Part of a small language model's weights: 9.06M parameters, 163M tokens.
MLP neurons of a small language model. Each row is named by its layer, matrix (down: output weights) and neuron, and shows model dimensions 96-191. Each number is 128 + 24 x the weight over its row's rms, rounded and kept within 0 to 255. A neuron's up and down rows have the sign that makes its largest values positive.
A block is one neuron, or neurons of one layer that tend to fire together. After each block is what it responds to, as a language model described it from the Wikipedia text at the highest values.

L8.down301 [126 103 147 128 136 152 110 152 112 107 126 113 141 152 133 167 115  90 135 169 154 133 118 121 128 104 139 114 126  97 123 187 112 188 137 131 122 146 110 174 133 134 118 140 173 148 147 105 146 160 128 163 115  94 120 112 131 117 148 109 141 121 124 171 141  94 135 100  92 181 152 146 123 150 114 145 108 144 136 110 166  89 125 132 139  91 142 136 143 133  90 123 151 167 156  87]
L8.down511 [163 118 181 193 137 156 136 132 181 142 126 174 113 127 147 124 171 119  99 126 142  89 139  87 136 122 150 115 108 157 134 147  97 184 104 146 135 120  92 100 129 122 148 135 102 131 130 120 133 161 176 102 134 130 166 141 137 110 102 131 138 150 137 114 118 103  91 136 156 125 141 135 124 158 102 166 127 131 151 131 164 121  79 129 141 155 140 112 124 140  59 133 112 118 123 132]
L8.down578 [122 120 151 122 138 147 123  91 136 190 115 115  65 156 106 124 143 121 115 158 132  94 131 138 156  98 123 102 105 150 126 103 112 121  85 146 123 147  93 132 143  97 163 115 170 147 114 138 124 108 116 109 144  90 140 135 117 130 119 144 137 135 106 128 123 155 132 133 172 116 106 165 125 147 159 106 130  99 114 152 164 116 170  99 135 108 141 155 120 115 122 126 136 149 124 107]
L8.down698 [145 111 140 139  96 136  98 133 119 160 182 137  94  94 147 104 130 147 100 159 149 111  97 159 152 112 124 161 118 121  97 148 156 156 116 109 111 119  97 108 131 146 138 133 106 132 112 135  75  93 151 113 104  67 154 165 121 132 109 144 131 166 103 129 119 152 145 129 144 170 125 102 155 130 129 141 102 110 138 137 139 137 128  74 113 123 129 160 137 145  90 117 161  98 117 119]
Responds to: Prepositions and subordinators opening a sentence or clause before its main subject, like "In 1954", "After a few months", "for example", "when asked".

L10.down67 [149 112 111 146 110 124 104 172 148 132 132 105 111 117 142 125 146 111 116 150 156 118 127 163 116 148 152 166 109 135  90 134 108 139 145 118 168  91 165 115 115  99 145 158 112 119 108 128 137 107 180 130 115 157 100  97 154 108 174 170 127 148 140 139  99 133 125 145 115 156 146 123  84 197 159 122 107  96 160 109 119 139 127 123 135 119 130 144 120 119  86 151 150 121 146 115]
Responds to: Prepositions opening a time or setting phrase in biographical and historical prose, mostly "in", "during", "over", as in during World War I, in 1894.

L8.down221 [101 133 111 129  78 147 111 160 148 142  94 130  92 136 147  91 134 137 145 115 162  97 105 124 127 143 134 127  73  92 161 134 148 141 150 134 125 122 167 152 146 110 129 128 168 143 121 120  87  96 134 112 104 105 129 118 132 134 105 121 173 136 125 163 137  82 176  96 137 137 125 105  91 138 126 117 146 148 136  87 119 154 134 101  98 131 135  95 127 165  97 174 164 130 146  89]
L8.down375 [124 121 159 131 160 103 150  97 152  82 124 141 143 128 165  79 140 119 154 132 135  91 130 140 139  95 128  88  74 153 129 138 130 174  93 123 142 118 130  74 130  98 130  61 131 144 103  85 165 119 155 141 153 127 157 145 104 162  91 151 157  89  92 120 108 110 126  86 154 170 106 134 143 143 145 162 129  99 157 134 105 151 168 101 144 106 121 121 109 106 127 156 114 172 136 126]
L8.down471 [141 119 137 134 170 136 142 161 104 107  96 110 148 102 150 124 130 140 189 117 154 134 172 109 119 119 117 143 136 148 146 127 168 152 129 112 111 107 124 108 106 142 150 155  88  80 167 123  92 123 102 142 142 176 152 142 118 121 129 102 129 147 142 112 127 123  79 110 133  98 134 111 133 104  87 117 185 151 127 108 143 133 135 148 189 142  93 133  90 161 177 105 109 111 101 142]
L8.down643 [148 117  75 142 141 137 114 152 104 143  97 121 113 125 110 115 114 108 129 101 160  97 140 127 126 128 115 112 111 135 157 107 101 156 125 164 145 158 114 187 130  62 144 144  98 126 132 117 140 185 145 124 143 131 135 125 118  91 125  85 168 146 106 127 118 114 131 137 163 121 114 145 119 104 110  89 152 154 112 122 118 139 134 131 119 125 125 133 127 124 148 120 145 124 158 151]
Responds to: Commas (sometimes "and") right after a person or company name as sentence subject, opening an appositive or clause: "Alvin Karpis, who", "Margaret Campbell, wife of".

L10.down584 [140 119 132 140 127 148 130 143 128  90 136 125 156 111 117 114 136 133 143 121 148 127 165 115 107 132 125 132  85 169 180 131 111 115 139 171 121 107  91 145 112 124 148 143 127 117 159 138 114 101 109 109 143 147 157 152 141 194 127 122 123 128 136 136  65 108 147 184 126 179 121 138 152 109 123 132 161 116 142 168 128 141 157 156 136 130 104 155 154 148 126 184 158 134  82 144]
Responds to: Opening fragment of a verb split into pieces, usually right after infinitive "to", such as lear(n), over(run), dr(aw); also middle digit chunks of numbers in tables.

L9.down25 [131 127 121 120 115 119 103 142 119 129 135  93 163 103 134 160 182 133 142 155 132 165 106 110 190 126 176 118 138 110  92 104 108 114  95 146 134 134 153 122  93 146 111 149 124 124 123 184 141 102 113 100 102 127 120 148  95 125 133 128 121  96 132 102 132 134 119  67 155 141 118 113  99 117  71 114 112 129 111 211 136 137 142  85 157 138  94 126 113 106 129  85 129 124 141 120]
L9.down27 [146 118 133 148  76 126 152 104 118 127 136 142 161 118 159 135 141 131 102  96 149 112 119 125 166 168 180 138 153 138 136  94 130 113 114 132 122 141 106 126 104 127 116 137 123 112 128 162 126 115 113  98  97  68 170 120 135 106 122  95 156 162 107  97 103 169 117 114  64 130 115 132 184 162 104  71 162 129 170 126 133 148 110 160 117 125 138 156 119  88 145 127 127 117 110 141]
L9.down109 [116  75  96 165 123 171 126 114 136 107 106 159 143 109 126 152 115  98  88 141 143 181 141 132 115 131 165 100 131 135 151 107 124  65 140 129 153 149 132 130 158 118 139 115 104 126 129 134 132 167  93  93 150 111 151 125 136  81 159  67  91 118 164 135 141 105 101 114 109  83 177 116 132 139 147 138  91 186 142 142 155 126 102 146 118  95  97 105 131 132  83 124 113 115  86  95]
L9.down161 [127 139 113 165 134 104 119 156 150 143 114 147 108 121  97 135  61 118  79 125 143 114  93  87 202  87 143 151 188 136 132 129 156 132 111 183 100 144 157 182 140  93 164 145 135 149 142 142 102 166 126 128 143 133  99 102 121 131 148 105 124 110 130 138 124 136 145 131 142  78 146 142  91 145 113 139 124 151 160 106 118 134 157 160 127 145 118 130 144 121 143  93 117 147 116 123]
L9.down170 [140 119 141 144 129 156 105 138 165  94 103 141 120 144 139 122 151 109 127 130 164 136 105 195 149 130 147 118 156 138 133 118 128 154 128 120 146  69 101 130 124 102 121  89 116 109 149 163 111 101 118 130  84 127 129 113 129 120 113  74 109  82 183 119 147 126 113 112 145 111  88 138 142 153 115 106 143  83 116 165 129 131 149 150 140 139 147 119 135 136 179 161 174 157 166 145]
L9.down188 [135 131 142 144 119 126 121 113 110 148 153 125 111 135 137 111 107 117 146 173 137 128 106 166 196 145 135 159 115 106 181 112 141 138 132 151  95 170 122 167  92 102 156 138 114 113 100 127 122 128 119 101 157 159 121 155 115  82  91 110 137 144 132  94  98 147 103  87 129 159 125 152 102  91 117 144 181 153 123  99 139 147 120 116 146  80 143  92 142 119 119 179 168  96 126 137]
L9.down211 [144 120 110  85 120 122 155 147  96 113 123 165 134 128 123 146 148 131 118 116 134 129 119 143 168 108 138  78  95 128  95 141 103 149 133  99 158 160 144 151 171 136 120 104 156  83 119 107 132 122 148 170 134 147 143 154 179 121 158 104 148 107  96 150 121 151  85 136 158 175 152 109 163 157 158 134 140 135 132 128 113 113 158 115 124  95 161 177 151 106 105 100 111 100 146 141]
L9.down243 [144 155 145 151 122 121 119 159 144 129  52 113 146 139 174  94 145  85 140 140 111  97 127 103 140 139 141 126 106 126 166 142 158 119 138 112 131 173 141 165 156 103 130  94 165 112 112 116  93 123  88  66  72 106 111  99 121 109 105 132 144 128 116 154 104 102 141 133 160 145 145 110 129 138 142 138 134 159 174 124 183 136 146 139 111  92 103 129  94 192 112 103 172 112 118 132]
L9.down269 [123  94 146 161 149 139 136 134 131 140 132 154 107 154 154 127 112 152 189 129  71  90 175 138 132 119 128 166 139 132 161 111 153  85 138 149 140 145 113 130 122  92 116 115 152 137 110 152 125 167 127  78 170 105  95 119 116 153  85 105 120 124 146 131 127 150 127 146 111 183 104 164  95 147  97 104 118 184 116 132 137 119 139 111 135 103 118 136 117 153 127 131  93 139 137 152]
L9.down481 [109 138 117 123 145 160 151 175 136 149 141 125 116 161 110 167 124 123 113 133 144 125 105 150 107 129  89 150 150 177 141 104  95 109 138 137 118 131 141 101 135 141 148 106 127 116 155  69 137 122 103 109 164 112 143 165 152 122 137 107 166 124 112 113 120 133 110 119 107 136 125 177 133 135 130 113 164 137 159 116 122 102 131 160  92 123 133 129 109 135 134  71 105 164 134 167]
L9.down488 [122 122 101 126 154  87 119 101 121 157  97 117 132 149 168 142 153 173 164 116 116 113 151 111  71 142 156 128  78 149 153 112 126 137 148 145 118 112 147 150 140  94 127 120 162 130  90 124 157 125 124 138  99 117 136  82 156 145 122 100 144 140 105  90 125 105 120 135 128 117 107 131 111 180 119 126 144 124 143 141  98 154 158 132 151 142 157 105 104 117  94 153 147 134 120 109]
L9.down490 [105 110 128 111 134 161 118 111 132 138 120  99 145 126 134 130  93 205 114 133 122 120 100 149 117 131 109 119 123 144  97 111 124 108 136 150 138 120 143  94 162 136 118 126 106 179 147 124 108 115  99 138 132 151 140 113 151 147 125 120 131 160 106 115 124 107 108 131 129 153 106 137 152 134  97 128  91 158 135 111 129 136 158 127 128 135 184 159 107 167 160 111 143 132  89 147]
L9.down510 [151  88 143 124 106 125 107 182 124 101 127 113 133 131 124 116 112  81 129 121 114 111 113 105 102 122 106  99 143 164 133  94  66  95 159 141 180 125 109 128 124 124 160 123 120 108 141 130 127 120 193 124 126 150 174 138 143 135  94  96 114 133 155 149 163 112 157 123 145 200 140 157 145 137 134 131  71 132 121 115 121 122 146 115  92 107 116 129 104  87 134 120 122 130 104 129]
L9.down564 [155 137 126 113  94 115 106 151 132 137 149 112 118 101 135 119 124 127 158  78 122 138 103 148 113 180  99 121 115 136 146 136 143 137 104 142 133 126 181  99 144 136  99 112 123 135 117  98 133 172 160 164 160 118 138  95 136 161 129 110 165 120 115 104 122 168 132 137  93 142 134 100 133 128 114 135  84 121 140 141 176 146 168 188 131 129 117 103  86 181 132 144  93 142 128 157]
L9.down586 [ 91 102 155 166 107 120 121 100 153 126 141 113 161  93 101 130 137 183  96 125 126 178 132 141 116 139 153 159 149  93 124 109 127 118 103 158 137 129 148 122  99 137  86  95 132 148 102 143 140 126 102 137 119 146 111  98 144 152 149 125 144 162 133 164 120 136 132 125 107 124 142 166  97 121 167 155 109 122 138 118 137 180 172  93 135 120 125 131 156 185 113 125 101 112 100 196]
L9.down706 [ 70 153 109 140 116 133 114 120 132 149 117 135 116 178 134 123 121 161 111 102 171 119 135 156  84 120 161 120 134 104 120 111  91 133  87 115 107 143 132 115 152 103 173 125 163 143 114 151 123 125 121 145 115 135 148 152  78 174 104 107 112 145 141 127 166 117 130 112 134  78 135 145  94 147 205 109 164 137 104  98 132  98  79 129 157 100 121 120 146 119 129 146 122  99 121 178]
Responds to: Opening piece of a multi-piece word, mostly a verb right after to, not, would or a subject, such as rec(all), exp(ect), le(ts), re(marked).

L9.down56 [142 147  88  98  92 130 131 174 174 132 146 118 122 171 124 162 108 139 124 130 103 174  87 111 152 102 113  86 166 133 173  86 147 161 146 140 121 138 140 121 157 140 113 134 136 113 109 140 136 149 159 109  94  92 133 108 120 152 103 150 122 127 116 137 111 151 139 124 139 127 117 144 124 139 151 102 137 111  95 126  76  58  48 119 140 114 130 123 160 157 136 130 151  92 137 130]
L9.down78 [ 85 144 141 151 150 145 120 157 187  90 128 136 127 151 113 130 118 127 123  98 159 102 147 174 141 121 127 140 108 157 103 122 116 207 109 151 159 110 103 107 107 117 149 156 150  91 135  98 106 124 158 135 117 141  79 107 106 145 136 106 124 125 142  97 145  94  78 109 142  91 147 159 176 139 118 156 127 149 153 147 153 173 102 136 111 138 115 132 104 156 164 147 114 161  87 129]
L9.down125 [ 99 101 121 136 125 188 130 100 111 113  89 140  98 117 167 119 161 146 131 158 149 130 159 181 139 103 116 122 111 140 103  92  85 126 112 171  85 150 131 134 126 113 128 117 149  91 108 146 101 150 123  93 184 111 154 120 132 165 140 133 116 142 149 138 146 115 124 133 100  98 122 151  77 184 123 117 138 116 127 121 156 132 146 173 115 143 169 143 122 100 124 134 149 101 113 153]
L9.down168 [123 121 127 127 154 114 126 156 128 137 141 134 132 144 128 125 142 118 123 103 152 134 151 136 139 144 160  93 120  98 149 112  81 140 132 101 157 157 114 111 137 107 139 120 101 148 125 134 154 153  97 105 158 147 146 136 158 157 143 150 101  97 125 122 130 146  92  95 138 128  94 103 145 130 134 122 148 107 123 100 169 118 155 139 204  90 156  99 165 142 149  91 133 138 110 158]
L9.down184 [103 106 137 161 172 167 108 142 133 142 111 152 109 129 114 108  85 154 176 128 131 160 147 136 119 167 116 125 108 133 144 107 135 138 153 108 119 115 109 148 111 138 118 110  79  79 109 134 144 113  93 163 149 135 158 124 111  96 132 120 132 139 114  95 106 127 119 154 122  87 139 133 110 174  99 109  91 112 144 164 143 131 122 117 193 126  84 128 111  78  89 125 132 145 126 160]
L9.down284 [142 127 170 134 160 103 167 141 152 162 163  96 100 125 115 121 148 119 113 174 186  73 130 151 113 107 137 108 113  94 153 160 108 178 105 103 159 145 135 116 117  95 118 132  93 108 137 117 125 136 136 124 107 129 120 151 108 115 137 137 137 118 137 109 121 147 142 129 155 141 138  83 124 152 132 108 103 158 153 144 148 116 133 123 176 107 113 145 101 147 143 105 167 145 142 126]
L9.down331 [ 99 140 148 146 141 138 163 126 144 111 151  93 139 127 113 184 128 134 142 177 132 107 167 117 147  82 105 112 143  70 124 120 106 181 148 118 151 133 144  92 106 119 136 109 117 117 152 155 192 120 155  99 160 115  95 109 142 103 101 141 145 158 122 148 110 163 176 106 157 126 138 115 180 113 127 136 117 123 141 144 136 112  78 157 133 183 125  79 125 102 146 106 111 115  97  97]
L9.down369 [159 134 114 144 145  66 126  99 115 141 140 155 151 164 138  76 109 147 179 103 156 125 108 105 129 139 122 131 102 108 166 113 129 114 127 139 134 135 146 137 126  83 177 125 139 126 137 135 144 120 121 132  86 160 160 200 130 135 107 166 107 121 123 133 169 119 124 106 133  88 109 139 104 135 119 164 128 101  89 153 102 150 116  99 117 126 139 158 145  98 137 138 146 127 109 139]
L9.down422 [139 138 145 138 135 134 100 114 124 137 158 153 100  78 128 147 146 166 105 134 106 113 157 157 132 117 140 135 155 109 153 151 110 162 176 161 163  93 120  78 124 157 136 135 101  80  92  87 114 130 163 170 132 106 139 159 134 168  93 175 150 131 131 156 111 151 129 119 116 182 150 124  89 160 113 105 165 111 137 117 116 118  92 104 139 136 106 169 132 125 106 153 115 134 138  95]
L9.down483 [170 119  67 131 120 109 129 164 127 131 165 141 118 149 131 139 108 143 133 141 165 144 120 151 146 117 129 103 111 115 102 126  81 147  97  97 154 138 104 120 102 121 159 161 106 117 122 138 133 105 149 129 109 138 113 112 112 138 169 149 123 106 117 138  80 160 120 156 158  91 118 109 147 185 108 140 113  90  96 102 107 154 131 168  97 126 183 136 154 119 148 112 131 151 135 160]
L9.down492 [152 125 163 126  72 122 200 164 135 125 144 123  82 180 103 141 142 123 118 109 134  97 104 159 131 145 142 130 138 126 129 134 102 181 137 116  95 137 127 107 109 163 180 137 145 110 128 130  86 117 122  90 172 134 138 132 137 131 118 126 139 137 141 141 156 121 125 144 116 138 135 118 150 147 125 131 116 115  98 119 156 111  95 145 120 132 138 161 111 105 120 142 138  96  99 147]
L9.down526 [108 146 112 150 109 161 116 132 122 125 100 163  85 123 109 109 131 161  85 116 108 115 125 124 133 198 151 163 144 183 118 120 113 142 127  95 116  99 151 103 148 144 140 129 152 127 120  92 140 127 130 133 134 146 115 127 147 107 145 117 100 180 162 128 135  79 104 165 120 121 151 184 100 133 116 112 168 143 167 119 137 143 130 140 144  98 113 133 160 109  79 161 109 143 142 145]
L9.down569 [ 82 108 111 118 112 108 120 173 158 164 146 157 118 158  80 112 128 125 153 113 138 172 117 155 137 100 133 165 125 136 142 107 170 129  84 127 127 128 152 101 144 127 153 132 135 119 125 146 100 124 135 131 109 138 135 141 130 131 127 115 118 147 130 163 117 119 129 134 127 104 117 100 185 133  66 139 150 128 162 166 132 129 138 144 151 103 141 123 122 149 151 102 105  77 117 135]
L9.down665 [111 111 140 172 117 119 147 139 114 120 125 113 135 153 125 149 145  93 140 164 142 113 155 103 101 118 115 179 142 122 136 119 121 122 111 149 121 101  98  88 169 127  70 138 117 112 119  94 148 133 110 135 124 102 127 140  96 159 202 123 125  85 139 104 115 132 116 155 111 143 163 106 137 147 123 107 141  67 123 119  98  90 117 160 165 131 125 123 144 105 130 143 162  91 161 147]
L9.down714 [ 96 120 141 137 116 157 147 142 136 121 113 141 174 102 107 130 117 124 121 118 144 120 111 138 132 118  99  91 193  96 126 144 121 181 139 172 110 188  92  90 152 136 126 123 172 114 125 117 134 162 133 127 144 116 139 114 176 116 130 113 107 138 101 152 109  98 114 133 108 118 105 142 147 105 114 126  88 159 116 165 129  99 147 154 107 147 167  94 137  99 103 143 138 125 139 167]
L9.down750 [129 123 142 127 119  84 109 130 152 115 140 128  77 135 147 137 113 145 105 145 125 135 146 134 116 106 141 140 125 167 134 134 125 193 109 136 124 105 115 135 137  86 167 114 132 122 142 135 107 118 174 146 125 137 137 105 141  84 133 143  99 149 110 129 109 144 164 142 148 140 106 112 163 156 127 140 135 165 127 149  71 157 152 122 130 132  96 111 173 121 130 134 122 172 149  89]
Responds to: Prepositions or connectives opening a new sentence or clause, usually before the or a date, such as In, With, At, During.

L8.down80 [163 105 137 125 136 116 105 111 111 134 116 119 158 122 168 137  92 163 109 138 131 114 149 108 151 122 128  75 127 107 178 148 152 131 154 169 116 105 137 120 125 159  76  94 178 136 130 118 121 131 152 104 109 113 123 142 106 121 166 164 132 118 101 134 153 108 125 114 135 153 122  82  81 126 167 161  97 178 152 114 146 123 141 109 152 109 167 124 175 122 139 147 144 142  67 113]
L8.down83 [107 138  85 167 125 161  93 158 125 184 142 138 132 148  96 123 124 115 185 117 120 148 130 103 107 151 110 108 122 109 137 143  90 127  97 132  85 151 127 120 168 120 119 108 157 102 141 120 145 135 128 108 139 126  89 107 193 119 121  88 120 112 106 125 115 117 127 107  89 109 115 156 168 133 100 128 124 139 140 136 136 151 120 129  97 123 175 151  59 136 121 132 139 117 138 158]
L8.down308 [108 129  61 108 116 146 119 118 125 134 114 122 113 134 153 128 123  97 108 148 154 139 147 150 186 148 153 100 108 117  81 102 120  97 111 138  81  92 140 114 158 125 153 143 184 126 157 121 128 114 114 144 121 167 146 136 115 138 100  87 154 108 114 141 134 127 144 101 115 167 143 130 168 161 123  85 144 109 136 114 137 143 161 113 129  79  99 108 160 120 159 118 156 155 124 136]
L8.down440 [152 113 133  93 105 179 118 171 148 149 102 107 112 112 127 136 172 141 167 131 132 161 112 115 119 111 143 104 170 141 110 192 124  80 128  96 170 120 110 147 100  84 110 143 138 126  93  87 149 134 112 130 151 133 111 109 107 124 114  82 124 117 135 134 110 121 141 164 122 149 120  98 129 106 144  85  98 126 134 153 118 132 127 108 147 117 144  96 100 128 112  97 162 128 118 165]
Responds to: The first piece of a verb, or an adverb before it, right after to, modals or had/was, as in to 'ex'ercise, may 'ex'pose, had 'end'ed.

L10.down42 [129 154 121 118 193 132 147 170  82 102 151 113 135 185 114 130 128 124 102 134 151 150 137 136  98 125 149 121 122 126 124 137 108 111 109 194 135 109 131 128 106  84  97 122 170  90  88 135 128 132 155 144 142 130 132 137 119 113 137 160 147 131 140 135  96 151 125 134 125 107 154 112 155 108 149 106 158 142 146 135 115 100 164  72 112 164  89 142 137 145 142 158 126  99 118  98]
Responds to: Commas or closing parentheses right after a proper name or birth-date parenthetical, before an appositive or verb, e.g. "Buckle, (", "1995), is", "DMX, released".

L9.down129 [140 174 129  87 152 132 129 105 112 119  77 175 131 175 109 121  93 101 170 144 112 145 139 124 114 115 141 110  91 123 120 158 124 169 136 141 144 100 131 113 153 125 102 165  85 122 135 107 119 132 120 115 147 120 166 150 118 139 162 113 159 130 161 150  76 121 117 147 136 147  94 132  82 140 132 148 157 119 141  77 132 119 118 116 125 150 118 127 143 147 135 133 139 111 167 158]
L9.down163 [104 110 109 137 136 188 142 122 139 137 145 135 127  81  89 108 140 139 157 101 127 144 162 130 140 147 144 108 101 106  85 141 134  94 118 123 133 127 129 106 140  88 113 143 123  83 102 163 109 150 134 139  94 129 156 107 122 153 122 141 154  98 157 103 108 147  51 121 183 102  95 156 132 162 134  99 120 149 147 104 161 141 103 110 131 151 140 131 149  95 133 115 102 149 146 126]
L9.down171 [113 116  95 125 170 148 131 109  92 127 146 115 131 111 108 138 129 183 117 166 137 132 158 133 119 140 131  85 122  77 137 139 130 133 141 113 138 147 121 161 181 121 107 105 122 122  80  96 139 117 109 122  67 107 152  96 131 104 103 107 121  93 129 140 131 118 121 162 139 109 108 131 131  89 117  94 126 151 101 112 159 137 116 146 111 132 146 135 131 163 141 123  81 141  70 143]
L9.down224 [133  94 127 101 111 160 131 153 141  90 152 146 124 146  86  94 117  85 131 100  92 167 133 110 129 180 153 116 162 116  96 121 138 140  97 129 151 143 113 106  98 133 151  90 165 132 121  67 137 136 126 118 120 136 128 141  83 147 110 133 155 108 182 139 138  97 154 127  76 158 111 134 142 138 137 174 137 150 129 115 131 134 119 149 112 104 129  99 138 149 140 164 165  54 132 137]
L9.down228 [122 134 150 109 158 117 115 114 124 163 142 127 103 141 110 123 130 163 127  76 104 111 153 103 151 122 129 146 120 115 101 164 119 150  77 119 171 114 187 113  98 178 104 126 111 124  82 116 116  97 136 147 144 150 129 149 130 110 124 160 118 142  95 116 113 134 144 124  96 101 105 120 138 138 105 146 141 133 106 137 135 119 160 150 125 123 100 133 145 156 118 153 106 164 101 114]
L9.down244 [180 135 151 117 119 113 125 122 146  79 114 110 145 116 149 121 132 121 136 133 145 106 136 117  97 137 133  88 130 133 131 162 116 136 145 115 122 165 160  89 164  94 166 145 156  95 166 128 131 164 152 127 165 151 130 146 154 156 128 127 119 105 110  98 114 113 128 118 118 136 168 123 107 128 134 113 133 151 120 187 101 129 133 111 143  68 121 123  91 151 108 156 115 123 120  93]
L9.down317 [101 128 108 122 118 147 100 155 177 134 135  80 138 109 101 135 139 131 153 105 107 119 123 122 119 135 125 144 145 124 126 134 139 144  92 118 164 148  68 146 105 137 105 136 140 131 131 140 118 117 158 138 124  93 161  84 108  94  55 146 152 206 144 154 118 120 152 145 122 102 141 154 117 141 128 170 106 178 108 161  69 120 128  97 146 145 114 106 148 129 146  92 136 117 127 155]
L9.down413 [ 96 103 132 126 150 132  96 142 131 116 116  67 169  87 140 119 121 138 170 149 116 151  72  95 141  95 108 162 171 164 139 149 146 122 124 153 134 115 124 110 161 134 118  79 137 158 137 149 124 109 125 170 130 145 144 135 126 120 161 150  98 147 103 151 128 158 170 130 102  95 135 132 146 131 148 165 124 110 125 120  67 134 130 137 130 101 135 118 122 168 148  78 118 165 101 115]
L9.down455 [ 93 146 142 109  95 179 108 140 152 140 156 126 138 117 131 141 113 183 137 138  97  81 122 139 154 130 148 126 192 120 134 194 173 157 123 121 106 136 119 137 123 105 163 132 170 114  88 149 132 101 153 119 156 131  91 114 129  94 146 107 111 179 155 180 149 108 109 133  94 118 147 123  96 134 130 135 119 107 124 138 148 137  86 159 152 125 123 126 143 137 115 105 119 150 142 192]
L9.down503 [126 106 116  87 150 137 133 144 150 111 132 121 142 142 141 141 122 155  66 125 146 118 176 141 120 133 141 132 120 156 101 106 130 174 145  99 123 145 136 147 163 127 131 116 108  97 153 179 137 181 104 129 125  84 102 117 177 112 189  95 139 103 131 131 109 129 132 149 139 137 121 156 124 116 135  95 140 119 121 143  86 138 112 133 117 145 104 104  99 118 117 113 141 106 146 178]
L9.down592 [174 135 105  82 125 113  99 113  91  88 121 133 131 205 120 103 161 136 136 163 105 139 144 101 116 124 148 143 123 142 136 134 167 101 163 167 126 161 152 156 113 112  96 104 138 129 158 122 117 166 145 147 130 148 159 111 103 120 126 137 135 126 108 125 115 166 148 124 150 137 142  98 105 140 175  99 153 108 158 130 109 115 147 154 155 174 122 110 145 118 154 144 138 112 113 121]
L9.down601 [113 167 133  99 168 156 149 153 160  93 174 117 140 137 129 177 103 143 175 180 159 126 142  88 138  74 125 120 176  96 175 175 138 104 149 169 105 168 138 117 145 102 134 110 132 113  84 117 138 140 149 129 127 151 142  95 124  97 147 180 130 115 104 115 116 131 144 116 131 102 150 114  90 137 124 147  85 129 113 142  98 110 117 121 144 109 146 142 114 112 104 104 153 104 145  98]
L9.down651 [168 135 123  89 115  74 129 115 144 132 131 135 134 170 130 122  95 138 129 156 109 128 121 115  92  98 129 122 131 110 111 141 117 125 130 125 184  88  99 115 123  88 136 124  93 130 122 142 113 145 133 138  92 116 173 125 106 141 124 150 174 139 141 113 142 132 145 130 113  62 126 112 149 139 122  90 145  78 161  92 105 112 135 148 170  97 151 121  92 129 136 119  96 105 133 167]
L9.down672 [143 122 173 138 120 153 134 110  91 133 109 133 139 121 154 115 121 140 108 209 164 146 129  91 111  98 154 106 139 114 124 127 163 122 194 136 132 112 155 147 139 136 139  98 177 137  99 103 130 106 119 120 120  83 162 134 133 135 114 147 129 105 151 105 152 158 110 101 145 133 109 142 121 125 125 136  82 107 160 152  98 156 113 114 157 133 112 105 101 178 136 113 124 116 117  97]
L9.down681 [144 115 151 151 138 132 134 110 145 163 104 185 101 153 107 153 113 138 123 100 119 162 118 147  94 110 133 102  97 135  75 106 116 136 173 109 136 130 105 138 159 134 138 120 132  90 143 120 155 112 101 147 137 126 151 132 139 128  82 150 144 130 170 115 127 121 150 124 125 111 114 121 152 122  85  86  98 117 109  91 102 109  96 158  97 103 159 101 132 148 106 123 135  95 132 128]
L9.down720 [169 123 131 121 129 152 124 182 139  98  95 128 140 146 113 122 158 146 105  85 151 116 110  88 133 170 129 136 140 136 116 104  90 149  80 126 126  90 109 156 163  77 111 131 143 135 110 127 140 150 150 107 148 164 149 158  94 117 188 101 161 181 116 153 131 133 136 122 153 146 120 129  99 123 112 109 130 102 137 161  79 123 112 110 137 111 119 153 123 118 120 119 110 135 166 111]
Responds to: Comma or opening parenthesis right after a completed multi-word proper name, mostly an organization or title, before an acronym or appositive: Congress (ANC), Institute, where.